Weights of a small GPT-style language model, trained from scratch on English Wikipedia: tied embeddings.
MLP neurons of a small language model. Each row is named by its layer, matrix (gate and up: input weights) and neuron, and shows model dimensions 304-399. Each number is 500 + 25 x the weight over its row's rms, rounded and kept within 0 to 999. Numbers have three digits each. A neuron's up and down rows have the sign that makes its largest values positive.
After each neuron's rows, "fires on" lists the tokens most often at its 100 highest values on Wikipedia text that the model never trained on.

L2.gate1532:512509449513489563488468515489499542510495430496498523477472506494508536500539540500461456503539550482539489463530518428476508503496492522485517539468539499538519492472478448418499515485518506511484510490501485509513485506542522457545455521489522502499516487466527492459502491478499523511
L2.up1532:509508521484522491489473491560508518509473477491509531462491478510525486490450510482521484497470462563532496540479506483486472553520440452487504468513515507482487542492478472487531530499489518517480529520516586470548548509484519453499483511513523492494536529491516493520499510518522468513
fires on: " as", " of", " lead"

L2.gate2631:527544491494512476502530542522483495497488489494498488508516513512517467487468505491519505510494523440481480484462537461486514510516529465453463471521519497447490515484514517497502468505497490517496478519500497516472509543461539479457497484506505522503498513489510485476509467507540491529
L2.up2631:488521514489532486519506470507504497532518500455502482488504492516465523524461480519523499505552472496500493505506554538493483472529468523492508452508489493476474479484496495517490488486489501510487523464474504511526496542497484446498530499497496485544487472524515490514501509536535487503
fires on: " to", " and", ",", "."

L2.gate1143:523447493515525529502536504472487515511501472498499465467481540543454490400548510533525474492489514482469499485469501468496494538493401545481543471507483495499531449513500493494471502475490487497520498516490506488509482491545508449500533493490494506452537461553519503489506506530495461468
L2.up1143:463489516514486450497505494497486553483527489545469496496486496559468495492498519534499501493528533546480485483508484465499483528462521511489497499525504483479508472493483499451490507496468528518492540522544528520489508523540479551462486500492477477488522489528471477506535476520491455463
fires on: "\n", " there", " She"

L2.gate2929:457498506478487516472492511511491473526533491501525523500503463474483493539486503537452514460548524471513512445548503526490490507506490554516448490457497455500500488479500481485477516510521500502439499496526510533502492496553476505472454554477472523463522490556511471513513489496510483495
L2.up2929:480510456503524493495548502483494493500529476506490481488526499473488524502477479495507512486472533435496477444555530519519496476525547441490466471502462508482468485494538477474501491512499545513520481521561507481490510549520513495482467543448485532490444507537493510493468500491535541496
fires on: ";", " |", "–", " 1", " 2"

L2.gate2216:508552493514474515494520485503520496494517482506484480483505518511476546519520448484476510515504537476512514558517531481453490458526476499512470489465484499471477511481543506531492537478461522499500460539501479514481527497506484498517526513563520509514488566557495494469567540560455516535
L2.up2216:473479520435522483498520460564491489473539520498525496500501512508532447552535485488482508533486506504471488490543468461517479473515474477453526530491531491518524477475464500502487500521486478498472503463520492507499512518503515517462495508464524497517473490477501484521511470494503532426
fires on: " to", "–", " until", " and"

L2.gate1062:472469479519519477469519451492505466494541501525466454534509539504481501512507518466549493457518556491474490509452464509514430475495511530499536502508495531522483512496472489466506464506469499493517490487493505500525495520497529499493471504500504535509474459503474510524490536476456479498
L2.up1062:503508525491498475521495516503506517489465529555508491482529502475482475508485503539497466505562509524482497529506483532518474483519494566485445503510495460521503493514505495510532523471475555485514479483464515550518509495496473524477466490513494515516529500537452516473524491524518493494
fires on: "\n"

L2.gate98:497514539506531458524445485524489508451555509525480505501501449516476526476529474467509538508493487456548521503489511497477490456503553522506465493507482493460536501513520496500501485480478485481495511534479467508515482467525485550496492487502486505481525515532524476540517517507523460507
L2.up98:490475473508504513568470529489492460510483514500499574511476486496416497477504497501506516499535488510578503503517481492505497477480515594474484440477491496491486499515541533465491498498450509506454525514470535458511498456482496545499503536450508545468500473497483478462521450520519457532
fires on: " However", ",", " however", " but", " though", " Nevertheless"

L2.gate2534:492495485436509508482437522519474542505511477500465495552496467509541495534517491460505521503499522491530498535498525461500484471516471509510510495482481485504528526528485509486502463498485521483491441487533494576457494527507537482493477500474516506505508481488475495514532501452516522487
L2.up2534:505460501492515454520495496486452500531490468501549493533445524466506516506496509520478486465487485471518528500523503482512498507553533518503468491498510538497486496494477513502479473581469501497476458541482515526467492483485540526491511450493528522515478510513466500496485507536507482530
fires on: " and", "-", "d", "/"

L2.gate3047:468481497530538508528492573540474486468497495530466480533499498475486456507508505537495517467495510476459467515480531490548525501509464512479466517508464485537509493474510478500501489497506504515517512532486498495535495529506498470474463551488515502476481458493483516494475553519507530435
L2.up3047:488494479506526520447481492507475480455473504496471491475491481513488472497537492512437489494486488483500464463520482497513496461528500495503466495481522510502472509467522538554505472518462481455518526481495548496510512515472457533498537529509482492507458537497447547489508521477514489524
fires on: " of", " from", " along", " to", " by", " through"

L2.gate1467:529429536480507511489502475562522508501484483499502495525527510496502492551490437499503464498468461505524442459473483454508496452426469504505487533504497482558504503456509517485514515545473527477488464515528494500465523423512487477491464477490515509492515504454518493455530530502478497491
L2.up1467:483479459532491518489528497542521510508526500537504502523524466502509515455422480526520502472476472479504527495486472518504522491499480515519521532518550487489523497507536509497442477514573495558468453524508488520514542510507476471508534501523511487511459513490496502475480519506545478512
fires on: ".", ",", "ina"

L2.gate762:535488500510522494469511486488477491515535532491536523460559489489495513473488493471551511496505500493531492475476533460533516469503521485489498490529518453490489468491496490472495471535520499556474533451486495487466520492466475526546528480517525499499502489468463506470523491535540489434
L2.up762:522483510485501536470526511516509490527466531538519502508501455499508525486541503510516487452494482497501482500496511448501500485468530484513458491461548537523507505500467498526498488474528510507495491444474482476516527504475523474524462498530493514552456499515520501458507441494495525468
fires on: "–", "/", "-"

L2.gate73:491528478487475456533465494516491469508493486466511465470530547476482500499473508546502485507489442467502511512517492461486415498489536480483522505525466490511485486463529484524514480504528546490531486525528537486541515512514572462567489537477501468511527525476471514496471509536480493488
L2.up73:505509516525481496460482544480509458471546565483499541476477502492503486504491498494513513516508506486465524493507438488477535523518486513463507510516509478497487524517511477495515507498523479504545446505482503502524538508487481522517488544446542484497534458485479488543507458471530473499
fires on: "),", "):", ":", ",", ";", ");"

L2.gate1979:521500552467476511484499518480535513501503460527488481499507526507518515547555524468512476502458540528509472521501525491457474532506505531442514517498527492561525450477543533468508519495501502497483489506489490513485510492485502530497508490518504470500504504495508512481508467518499525521
L2.up1979:490476488472532485488512501492497493484482536509484482418497498499525459467490476488542497505520497463497509520490533523498491507502499470476558533515477501501504531510534478463501481483448508528530472494480535510515519507463498473467480436483498480484508487520458498487516497525522495484
fires on: ".", "ris", " it"

L2.gate857:499510459501500492498492484492509476461500522497513492536534526526523489452503491501516515505478471502515451528494532517467498538457513471494495510538481499508511491500493486518455479490498441527520486494479509486510446507454532474496461460527527534480449520502517499484509501476501531465
L2.up857:508484470493520492529474505508536497478526524477519465532481504491541453465547529487487483491493477477455493523505536499505487479459519483467497488491534527505494525461470485529469496455496468558491513503500474472523484500505587523507517518519532548498474432434513522491515497480495503454
fires on: " Co", " co", "-", " owner", " hands", " husband"

L2.gate52:472499527484490500447502464544499472514467486493483493557520482549501527504517472484499460520516463511517534490507448501506507440458507495500537495518492518502519516543466481488520462523494468485488525486516517469450493517508476527457466531482499495536492511508461518470519523497525461546
L2.up52:506489488465529477516456480531425497523497501476510510545520495508485474506459479487519487509501496498519504502493465495472520526503505524508489492481495464487511488460490536532529462491469464495493518486532543507477541480491517528479496495490485512499499542502511485471522517512507510501
fires on: " in", " of"

L2.gate212:471489450526528466454496490526484550533476521490497480537494480499499512484513503475512515478545494536531455455493464491493490528485464521501510501510495527512493470483477516435496537491497485465491498504536487488487490496531478479474507474514485521514488511490492540513519455533498527516
L2.up212:463488436467494502507533511533446499530484555505547465513483482512487508521491513480518481519518528510504514544501463460564493520492430489510520522496476503533496531464473542500484513491484509547446496465459509488473477459494527479480508530559517520490484531533466516529484512510503508502
fires on: " |"

L2.gate607:486493524501524529515494550483482509503537465537519548517476529500494508486511525529506502513463477546492500546549510485511522499492504501497457503501471488527460538552516467499495461525487480518492466503577464532503519524513523496482514483499470540512492504511496555490481464489464526433
L2.up607:515510488486525501489537514468481502505500497478523526514501526534510514515498504516443506464544517478520515479497493508515491443512520571462500481535413474509528528555497525490498486540491515526489505504512457518483446508524499521494474505535486495486485498460472501517554532486475475516
fires on: ";", ",", " |", "\n", " to"

L2.gate202:504494516515506468464485544486507443504534516503506497483487492499451468489513498516528501521455510477490478520456539575499514515517522526521499519464506466491474514533494550526478506468481495506557497459478464493528495489496482494524471473501488487484512547511502544509483533490500487498
L2.up202:504506497509510508486484559450469464427496526513527505502520529524418517469507517475479485496501441493489507497480505496532495516518507545523541522395522500472499498512481515503485519478514507482481501455516520465562512493512458489493506488483469510424484529526471519512499560524418512458
fires on: ".", "==", "\n", " |", ").", ")=="

L2.gate376:502497497509499510497463507467589494493468571535483507493515509471474508531500461452505513527517475496469491489506530481503539529532468449483535515464471503490492489502507539508486505523461502522505465491555500470523515511556531515495532489473468508508504489505496516480527531521517493487
L2.up376:538505512499491539530520442493539524491511465509475454516488513466501496488490480508524523488461488511519490441512484504520538505515468483477491477457518484514529508475533485538497531516472505506517476494514516458529536492482517512507513521469499491485501462462548485551507495493466516469
fires on: " |", " any", " but", " so"

L2.gate977:506535466474485493459538545513493521470498457488497514467540491515485478525521495488512467522491504499495535527518471478517561437485508532521490491499535533518482515487485438536470485467497475467501481483517519476475497522509482511484491517495485484488479429506513511486507555496516499468
L2.up977:487518471515478484446493542450483518477529511477492521522528507526523478505530510504531554487485508490508516533527444514525521442481533524496512510468505498487473540455486537538508510509521519503520506521562499475494505524505490472489495521506500487522451501510471511497497504527513532466
fires on: " to", " outside", " at", " into", " attended"

L2.gate2886:478488533522540504514490532530488485510511499515465513611472491477498514477525520540458482513465527509499495504517527471524483476514512478471496536505497480487539496550483508499453483512512526491466516492497500489478517492491511527469522491492504499517467533525501537478500521496447492506
L2.up2886:541514534516514481497522448509482531512505497495501498497505497546471484501553523492505458508502515525532483470515504464523518478484495503488521490516462489488455529512517529507461497535509533491507520490514471485529506529486528541456487491528518506506485485536480514529476463502469451528
fires on: " of", " to", " becoming", " known"

L2.gate1441:501460517461510507449493454489465479521556484502518510536490545529455514496526530473537551464489492512477525501517469518511494499507536550522480471521533518548487477491547449492502502522473484515507482460489536528494513488557463483522519494493518482495483519499494433487523515491498533539
L2.up1441:525509501534548485529469499518493497509499528488469478510515521514507480493509497544513502508525452475459463490486470530477543508534525481496526487494513551448504435512505460523511493497513527481497503528523491481493511503480474538533512481481472481473492529498507506516517482526527492543
fires on: ",", " or", "),"

L2.gate2054:515475504549550527520473510515492526535489533522515490516504438515491538507503552487547506524485483493510497463449477490501509473503512496470502522495474455518512527486501501493494465474547522551547512512521511480463505505494456519471485522501494526451489496482478505474504505500496546530
L2.up2054:518491503482468499447534512494482519486503554498472495511510522485513463491513480513487471550487542531550466489508528479502483447485520523495522506487495485478518476526541505501465512495496487454503493482492517488493469501498475518473518481525488527504502494491492517506530504506507471479
fires on: " of", " group"

L2.gate2207:522489506478478555490531499522504456485478483506530461519538494508487508517532518522521532474505518503505515483502461492580482516506485532532540488510520528509487480458506519518507441517491502532516533522488497485483525541471523470544532497507539511477521490522499470543467490481485488472
L2.up2207:527486474552483486495517485550466479537516503546470520456491490496481526512452497531491497507535493532508520484500522462513502485526487511495451517439491472526474523508512532460456503489507511527525497498537502492511474482481412489475452485476492532532519525493503503465504485479520527503
fires on: "\n"

L2.gate1572:502485505511516511466455486544478479483495504492485500512501509493488506521457523520507535501485532494467464476485475534476519465510498520513534509491468475516540477443528470491531522512507491498541473544513550517473538482487467518502473500510527480515496518504492506478487501517507531499
L2.up1572:504488525510515514486468511522521534436517522496497527512478510521529506494483520493479520517537485519529462507435533518523493469547461486547485475543532537476547523522485511519451502509480498495480512501540500475533502516479474494508535466505509492494493510519465488475549490521442478529
fires on: " of"

L2.gate1645:482487460529471565527495495482502492505447496490505488485541547457490514490508508514533506503510493501482514516530538459454481543554494529488529523523507514530491493549497506479487500468464459556473550503474528479468525528513490479481515498524480506471470519510498486519486508509558493539
L2.up1645:480492552472470515468491505520495550507504503538493463459523462479496473523462513489485504480506524517538514499491558473508444503464525509479507498470524549527505507514495486443530526505464513507462545551516508502469553508454467501490513487524470503482525474530491502443519516454462506470
fires on: "\n", " |", "q", ";"

L2.gate527:443483504538516506494510496507482539526508511503504495499520513488486484500503489501497486503512452553545497479503503504500511488503491517515496519484475526567492511489483519495480503504479526503450486494514499520494483516512467488506510491485506516500493483510493525490492558485496526481
L2.up527:500479518496491495495538488480506515539485553503509520492520451478487496493454476507514474478509489551485500515491497536512483483517456530499500526504458516501528549540517471525457509487490509493486524469503475475437505504515467499566557533556501508514511513498503521503499521501510433472
fires on: " |", " one", " of"

L2.gate2257:498531493509517518497496496496494505482514468494473548486472448473482492538526526499493475464551468496516462501528484540502526494541496469477474525471525467530489465515477480491456495523520487513532551523549515527516503530474505499539469504515509518493513499505534536502507475519508546507
L2.up2257:513516535536478472520466494478496496492500498486503527511458434415507513560526526529503481491539492478524462489513469524479500522516496528537469486473488517540469507481466501508470505531520510484526521498524539507491511523497495458488496541550479482493508452457505513527504507540519464509
fires on: " of", " any", "ry"

L2.gate2556:466485472442500490535498509501442476494498563509478492514487514529458489513512537476507525483528474491489532531479513483501483516494499491493504502533474482506502513508496490502508438495487510484525526511533476517523488478506537468462491542471460472489538517499469491488509470482476481527
L2.up2556:460531537516526505522527485532482486515481518504498484502500491450512497505502484497560507501528496476498491533510517490505521518475513500524486509530503458478472501461468458488483462515497485526545540496510502496541511470500507489479474542459469483465540479484494499512495498498491486544
fires on: ":", ")", ".):", "):"

L2.gate2809:483557540500506506477456479517513527468493487464474492501496470533539527520493477523490533446495575465480483448555507529478535487472501501488470461519506479538488523535548492479530503473509499507485478515482479490521533509489469489533511550530457509506464490473497464488473476498521512456
L2.up2809:536486473496527473521499482524515489484492512503488555509518505496512507479482480488450487476529494479494535489529562495504510493499527494506491506452511478495524529462531517457558495522456491480544470496533472514519516556459507488479466526508493529539502498479481475520498536495532500484
fires on: ",", ";", " |", " •", "it", " Stadium"

L2.gate726:519520498478467495556472486519480498516517501482510528507481465543481470460498515469515474501500466523485502522487521501479465502541510573500493522454536483476484498483482488529445503490518479509502515499554451550460472500522509516486466474494434484521531501485541483486526519511494493512
L2.up726:457550517463487521489541554515515513472451482547490471534507430517477478485512517484516466536507463502478472525483529499507467527500519526494504527496516495465518453527486455491483491502473543486515499494548474502507518509492557501523449456512500484485476513527484466473495487512470489524
fires on: ",", "P", "==="

L2.gate125:488502523522466512505515475479513483455510515494499528500535531484512462507434522506483490528477471493481466531493527466485479508511523467518479484505464482473460484471513477517478453490507517519523471496521530497533498524527478505516473494525496526483526492494471539518437467502511476498
L2.up125:492522524509487506484495577482459549518501547460519512499502499499476470521524492500493517591502475495502468522538521515505465468526484508511463492487489475434466495531515489506497470513488508488510488501499483495480487496504484515531494486528479498551483487498522465515467455515508461512
fires on: ",", " –", ".),"

L2.gate1548:526465474506521492490506469484483509520512560503516515479516471493505534440489484525522502472494449509518475494484514501490499508521545511505524466473485481500507492520505507504499507535517499524502493478520476559524470483482501492503450485505533503557476512512520487530507553505556512522
L2.up1548:553497521471519546486450537495510447540481502510500489490514502511549453477496526479496486477542489509536517477459494457504523482508492519506562508481520521464465519467483508467498488508485525491497511507520542474468531527511496458511537503469521500469548524454536504542503521521487514479
fires on: "\n"

L2.gate1393:459487454509517468475535494489483473543519497487505514497520481537497508511532459517522490504555518500465513518502472508523492515536472512513488489499516511505486494551497541502483490425508480535501545478541522535494469527445491484524520524541446488543494554502511520545510510525526505497
L2.up1393:514499532481509524491542470480516571541510562511506504530522495505469496517535468485499536521537529482544493511497502480513488529483498494528555500475474471467479517454500497492519510510470504486514491499488524489488503500529497428497500528518546485472459511468496489504501508528559507537
fires on: "\n"

L2.gate2998:485502510527471514485501457505479548491473527501475543507491496466524492522524547515548544446479473490499483486487519472481545512529498510454489491472496524503505486536560524479395539525517514535488506519507496511500505495507530491467486535534460510519552493483556519494464470522461481476
L2.up2998:477494519547481496509472475470463534495497506523516511493479511487508509469520504517530512467496464490486492474509516439472516450528502480490504488441507489504520504460551448525466538557526523539464525509475525502498480544524480484514494507485487506544488510478529504467510493510452475465
fires on: " Man", " of", " Te", " Pa", " eye", " Par"

L2.gate2608:530442486495503497525505497550536486540560462546496543461520494493489501499521499506520535506512496556471511492534498498518493479498488539474493538501501436502484501499538471473485468511525458514504498502522475507463492487475529487480441505500490485540470485496506506480508510508464531486
L2.up2608:405508494482456509521535532493575493507521496511477500556509447488506477489461517521506475507524506501517526528485503487541479490528523517547517523502544496542513502520487515483468482476502497513494507531537485502473498456503477478557494505523466488508474524488525489496546500514495510504
fires on: ",", "–"

L2.gate637:484529510518503500439499494526484488536493527545505506499479494521513532496469485541462492495524462516537514511484500467506516512503503472479527509458439495526509487539524499479467473516510488456501512474469519479517518527505481491525517539516479512497507478488458497482506508506513468484
L2.up637:518499497454528489493496519504508530501482483497482514458526448477465511509477511513481504519547480538492499466486509502477507494499481506491478457526472499454542501489497524481482494516518486490454539510526511568545459525488472440549482497498497483491529492540492505528486539485518454493
fires on: " of", "aid", " de"

L2.gate1158:547473462478510498457511529484518482512506542505499513519493522521495542515502488512487470454519476532543509521461520522499475488498516486506524509529509494488483549492523441501503487518488499468463502449514521508517511485512486509515524481489498505525514516501491523513532489531517508475
L2.up1158:463502461543502498497541503504500484459496472505572489518486536493490497501495444545494525448540514520448516493522492511545478507474480490508503457491541519496541515501546570491513467487479507466521550495496500493460536510467554519504460537514459521503494500489474468499541492517517508488
fires on: " that", " such", " well", " who", "ing"

L2.gate1523:479515493498471503521470453455516518497499529520501509504469457471517506502526488503468530464493528504506509480469526482463475529494525579505533478510518505490510450515498509483553500515484498507505486505484496517439527531508477522523481493503471505493513523481515463486506535497525518491
L2.up1523:541469457482488488463467575471466517535512494476457495447503477522503482543506501485445512488511492500508518490492538516504475497515505511507489447477493490432478447513541474483478442498507480521511532480486498490495486504467502451530481471459481501509502501516481493502506513498474491511
fires on: ","

L2.gate1500:531484492476469488487492494469499481453505463528476480520495449522511511516514510506488499478484522471464522481474511505533532499533488483493461520566510537525506463531509487518559480536491455470520501482485487451485502524510538479508495520498523522478503530519499503488508500515492516514
L2.up1500:523490532475474501505469504452476494461542488523460488505493454529512509493531505494498543477487521530489501499489496504477504506504509515512483499505504530446516509513529476471537457503502515497461539459474507505513515535529523489540510495514496534468507542510495501512455520510439489472
fires on: ".", " =", "\n", ",", "–", "=="

L2.gate2902:470499480484463467473507511498521543477511523500471512505442502477477482465514479483483465504517482477523519497480563520509498451500509521470498516507474534509509524489498490513488449522445497537424493496487507505491515507508479464462497511512498498523495469569510519479512510528530493473
L2.up2902:522524502487520497490488472506458488503503509467522440511495454537534495489531479539518514479502495477477490477511478496496487499467538480518507504479529498522498496502493508513491494485515462518498502505544482490540516530519490489551516522570482504467490513434464489529480496487471499465
fires on: " to", " that"

L2.gate3040:479492494540540461489483490531477492511506508492538525479479480503530511493494512480477492508511490470525563481492558480455472518496477494502499476511537467574505462464520513505513503475471519490500472478471504468515511526539495494474499454500531489499507466536475501493507549487536479488
L2.up3040:482519498500476555496503489532487475516512523476476525436498459516547483511498503475510511472522547535511516541537450502512497515479523538485507516461495486513497515543517498492485498508476512517521545510517523505477490449497548517519539523510542473497500502522504506451478473500521509449
fires on: "\n", " |", " Candidate", " Title", " Opponent", " Pld"

L2.gate1289:512508526503518468452515476514495547530463518458493525513475451508505510451578493572513471464535493528544479484511499505472497487525491550490487503477509528478475517455513506515495507504487484494493515475483492476474486503493527471510487507513510502518471482486465513555514519498516473529
L2.up1289:526520490516507486565524477482493495499507528465499517518522468527509478487479496541538559472534520483510478435509504494505503536595525508504524460498513544536494500514496506556493485510501502509517471536484450505490482496499482453511496477542524478483491478482478511500498571481502479471
fires on: "\n", "-", " to", " of"

L2.gate49:543527552499474503540515478479547491473506498511537492497476543525483469523449509510535476521479482490509487491525479500501512536532496537480518496504464468469506472525501422503510484530490525511555556499495481520496500487498487506480538486476504532474504478517504480505491499513480495527
L2.up49:473506517491515494550573511467502511518532525523544495479495526477514523495467536459466502540501489502500516501488484500478483531485529537501527503483496453512519481487508536519521533500533510464525504524455520515478488540496485473540487529492490507525522511463482492477483524534520484505
fires on: " to", " or", " and", " than", "'t"

L2.gate164:506491517491464489469517564526517534527505475512487466527549499510485517511452537457506474496483524496484476481511514505511509499512516512466499487514486521547500478545550468488529490490512517467487524520475457489488505506513504492490497552500497465521524490495510494485503486512499508453
L2.up164:518478501518499527518488476509480500510520475522457481492498502504478448508515468514509463473474511515507514524516540510505484493536516496571528539548463475504546532485479473514506478452503527479499492471512464507550466505506521531493525493519555523497465533489490506469495500487496473495
fires on: "-", "'", "ore", ".", " head", "em"

L2.gate315:510482529473486509439491545485535486495516501545515492489501494482531527514522489482512521465470478517520518481464466482508486506486505486472502524519507442466498527523531497535495502446486500532513485500492495541509536505481490517508545503495480478476525514477512493505514456474479513518
L2.up315:481478488488493504515528483515474473539494456514461478468469478496516447502513465480535502491476528499507533510516495514511543520529485525468500535466485466493510495509536499471541493468513477506521505480518531489493519484520528529464450518476499514488535472517517491499477492492513530529
fires on: "."

L2.gate2691:509510506509524505464463461489516524484495534511511507498511484515511528529507469505481495508466485529514460489492488492567519509526529525490488483500496479494509506518489479480530520481491498506538546484485492519508509510500524497533525507527496513519474445499470513479549526522480470518
L2.up2691:536484504482574489463479518531497552571488495491492548508515505524497511491519476494459460540452545510516499493491544491465517494499521496508465546510458464483506491495499467528509444488524490511511511485508471502463444465520524533501513492543519509476513471502490518484512550461503509484
fires on: " and", " (", ",", " &", " of"

L2.gate2209:458510528528453519511504482489493516491531511486523542517489499542476491464519484538528550504515493469503496490506528515478477483468493523504512471496547530490500465513474518535506504479525490510553522525531491480567487496480498486467504514501509522478531476502501440511513513524495511500
L2.up2209:487471486482512507514510498466455469473554503486525479478524487513498527466493497480528513498506479492501554474492452520520505532453487501442505541488476500512531465502478502463500471494522524475506548513495484484501503496536494502475481539505480475500497482492483552487475468537525499475
fires on: " it", " there", " cover", " they", " There"

L2.gate2379:539544516499556507485538507477510568524513479513488494497510486502482481505464494498543496533483482465476518522557548499500509493490494568460498503519481487502501508486522476529504456499551477476509541530533504503518518518580531459471504513492501520488513544531489495499468507503487507489
L2.up2379:458515507510491521528484492520502515485475489493517477520493482520489491485480521541535531490542523501498468524547519518517493497493506534504478480473529525518463481525454486510481535548548533485531494533510526498473506493530500446488470487484457510503523483491497499530474482535521487471
fires on: "-", "\n", ",", " of", ":"

L2.gate605:484501522461514534488508516488553480540511505491465487534477491520524497426486504446513481480464480469499517545504527518489468526504502498497485553490479541504490471487532521488504515530481494486533517494518446503471464481533532494484486537494480493505455521503486501454474523512528495469
L2.up605:476529530507510518480487471485507433506481463464507455528516535516520442493451484511484501512476491518511485504528551515483497511475523543485550478495447498514473528485498495519473504498489526525483468519507481519473471494509486510536477454509491456473464531483449513493509477505486515463
fires on: " up", " through", " off", " out", " down", "out"

L2.gate59:523517550521527487491484488487425525480521495521490530498514460482505495504497493484533496512474539495508503516513518482506533478530487481482495478482513474493496489533510513519507526495523507519484505482449506473484476504480487525548491494528492505533502510541473484478434456509505439449
L2.up59:451516505472497587533526489512468457471492525497504495484506464501481526535484488510513491489504485514548483502442513496535477514477493518493454501535492451502495544501521500503522498481550487506489530484471514500491464477504517493460498489528468465447526518501468510482559492493480498548
fires on: ",", "-", ":", "===", ".", "/"

L2.gate988:497508546500512491484497512458529499528504499499484479477500520506461501503478500475479569493510487465499463496568504505471442481491493503485503473517495491508508471498504448466495517514520510521507470497492541520488513506471515504516506525482512509499506454514439525499502477521509506500
L2.up988:449523496484509535461486489483466518466500482479484476518501503477520484482505470496499496475505508463499492471483520513474471485456500505480487494523497508452508484462471501506517504482529514493492485552483542522524479531508498507446496584487562505498492463489554488463509494503557492533
fires on: ";", ")", " Town", " |", ":"

L2.gate986:520522498480462528543513487523509506481488506565555512527519496502473524482468490468515513505515496474512473502502488489476492476489530509484479473531532468500518518484551461489505493477497482482535526483486539516528474528500457505475502521510522506520526474499520483495514499515493467565
L2.up986:507510539542467506533563494522494514522525437487533501521496509524498510508526530476460509479484529490525466535518489511509500455502480550505506468474484500525512471498504540485476488525519482484494512515475462478453513539492487472505465512484479482498485498507500466491513478496482543501
fires on: " as", " and", " ;", ",", " or", ")"

L2.gate1328:478467521480490481510478502508515484457504488469491500498501536501494508484500512456505518500535473480534543514502491496494511460491508497530539489502547535533511486516498491512456440505511467505513512502519489488516483506513532502499475490499512490511512528485486505441528489529496528485
L2.up1328:493456531442509506509481542474542486510485503467524491521509456476476515488486522506490502488498443468523520525460478472495515486492521477498502499517480491475517479515483470487437465511493510501462525470534475480513505486488519523462510496488513516529476479492507476468485511511507559469
fires on: " In", " in", " By", "In", " of", " around"

L2.gate1549:491506475456528506480509533499457507505468495491510521500551494517533497498445503489563527524473520492526483481509500530481517510491508488514458471498528469515472442487527489501509524461498516512542511472453474522501505443484471472497496528496521528474525512486517508498545514500495467485
L2.up1549:462498534492516466505464464475496474512502497519500528534508492481500491506502516483539540512497496480487498523466498496511463578543462504497482513502504550471538456474478472503516490507486469511485454466501478499524495479514514521515499494476476484501483528465483454496507487506545539529
fires on: "–", " or", "ent"

L2.gate526:509487512521528483458466458501504517466515498518463540493495482491526464497522499496512489548530486455504478503543482502510497491516509504484471470510470529509497512508530495489515537472540509533489479505519498520547512442490507512502502486457463481499484505494505482484489489474464487503
L2.up526:527510508488542547509489474510478488494519497503500528514466450491461435443499499504509538530484490492503475498502497486471528514494552546516502477528515500502523509493530489538476541554450500510478479501521506529535502466522481500496476467476493507465491447499512473478493520504534461473
fires on: ",", " States", " but", " is", "FI"

L2.gate600:470529496498425476486488517499470479505493461513532491500510495509485515526527525485525490532494474464547518489551538543482496473511469504510487497533501432524490533477588449514528515490498496486495449541495508520491466580511416549523471494522494522505481482488488478510521519531556478505
L2.up600:484468512512518484472501451483487507534541488472518514495485490540509504509521552530444521470475520460483493425495555476517507502527507501513493550512518493471496494525496509483515505496461499494469470474521508530497491543501545505500505489497530493513491484499472463522492499538484540512
fires on: " and", "and", ";"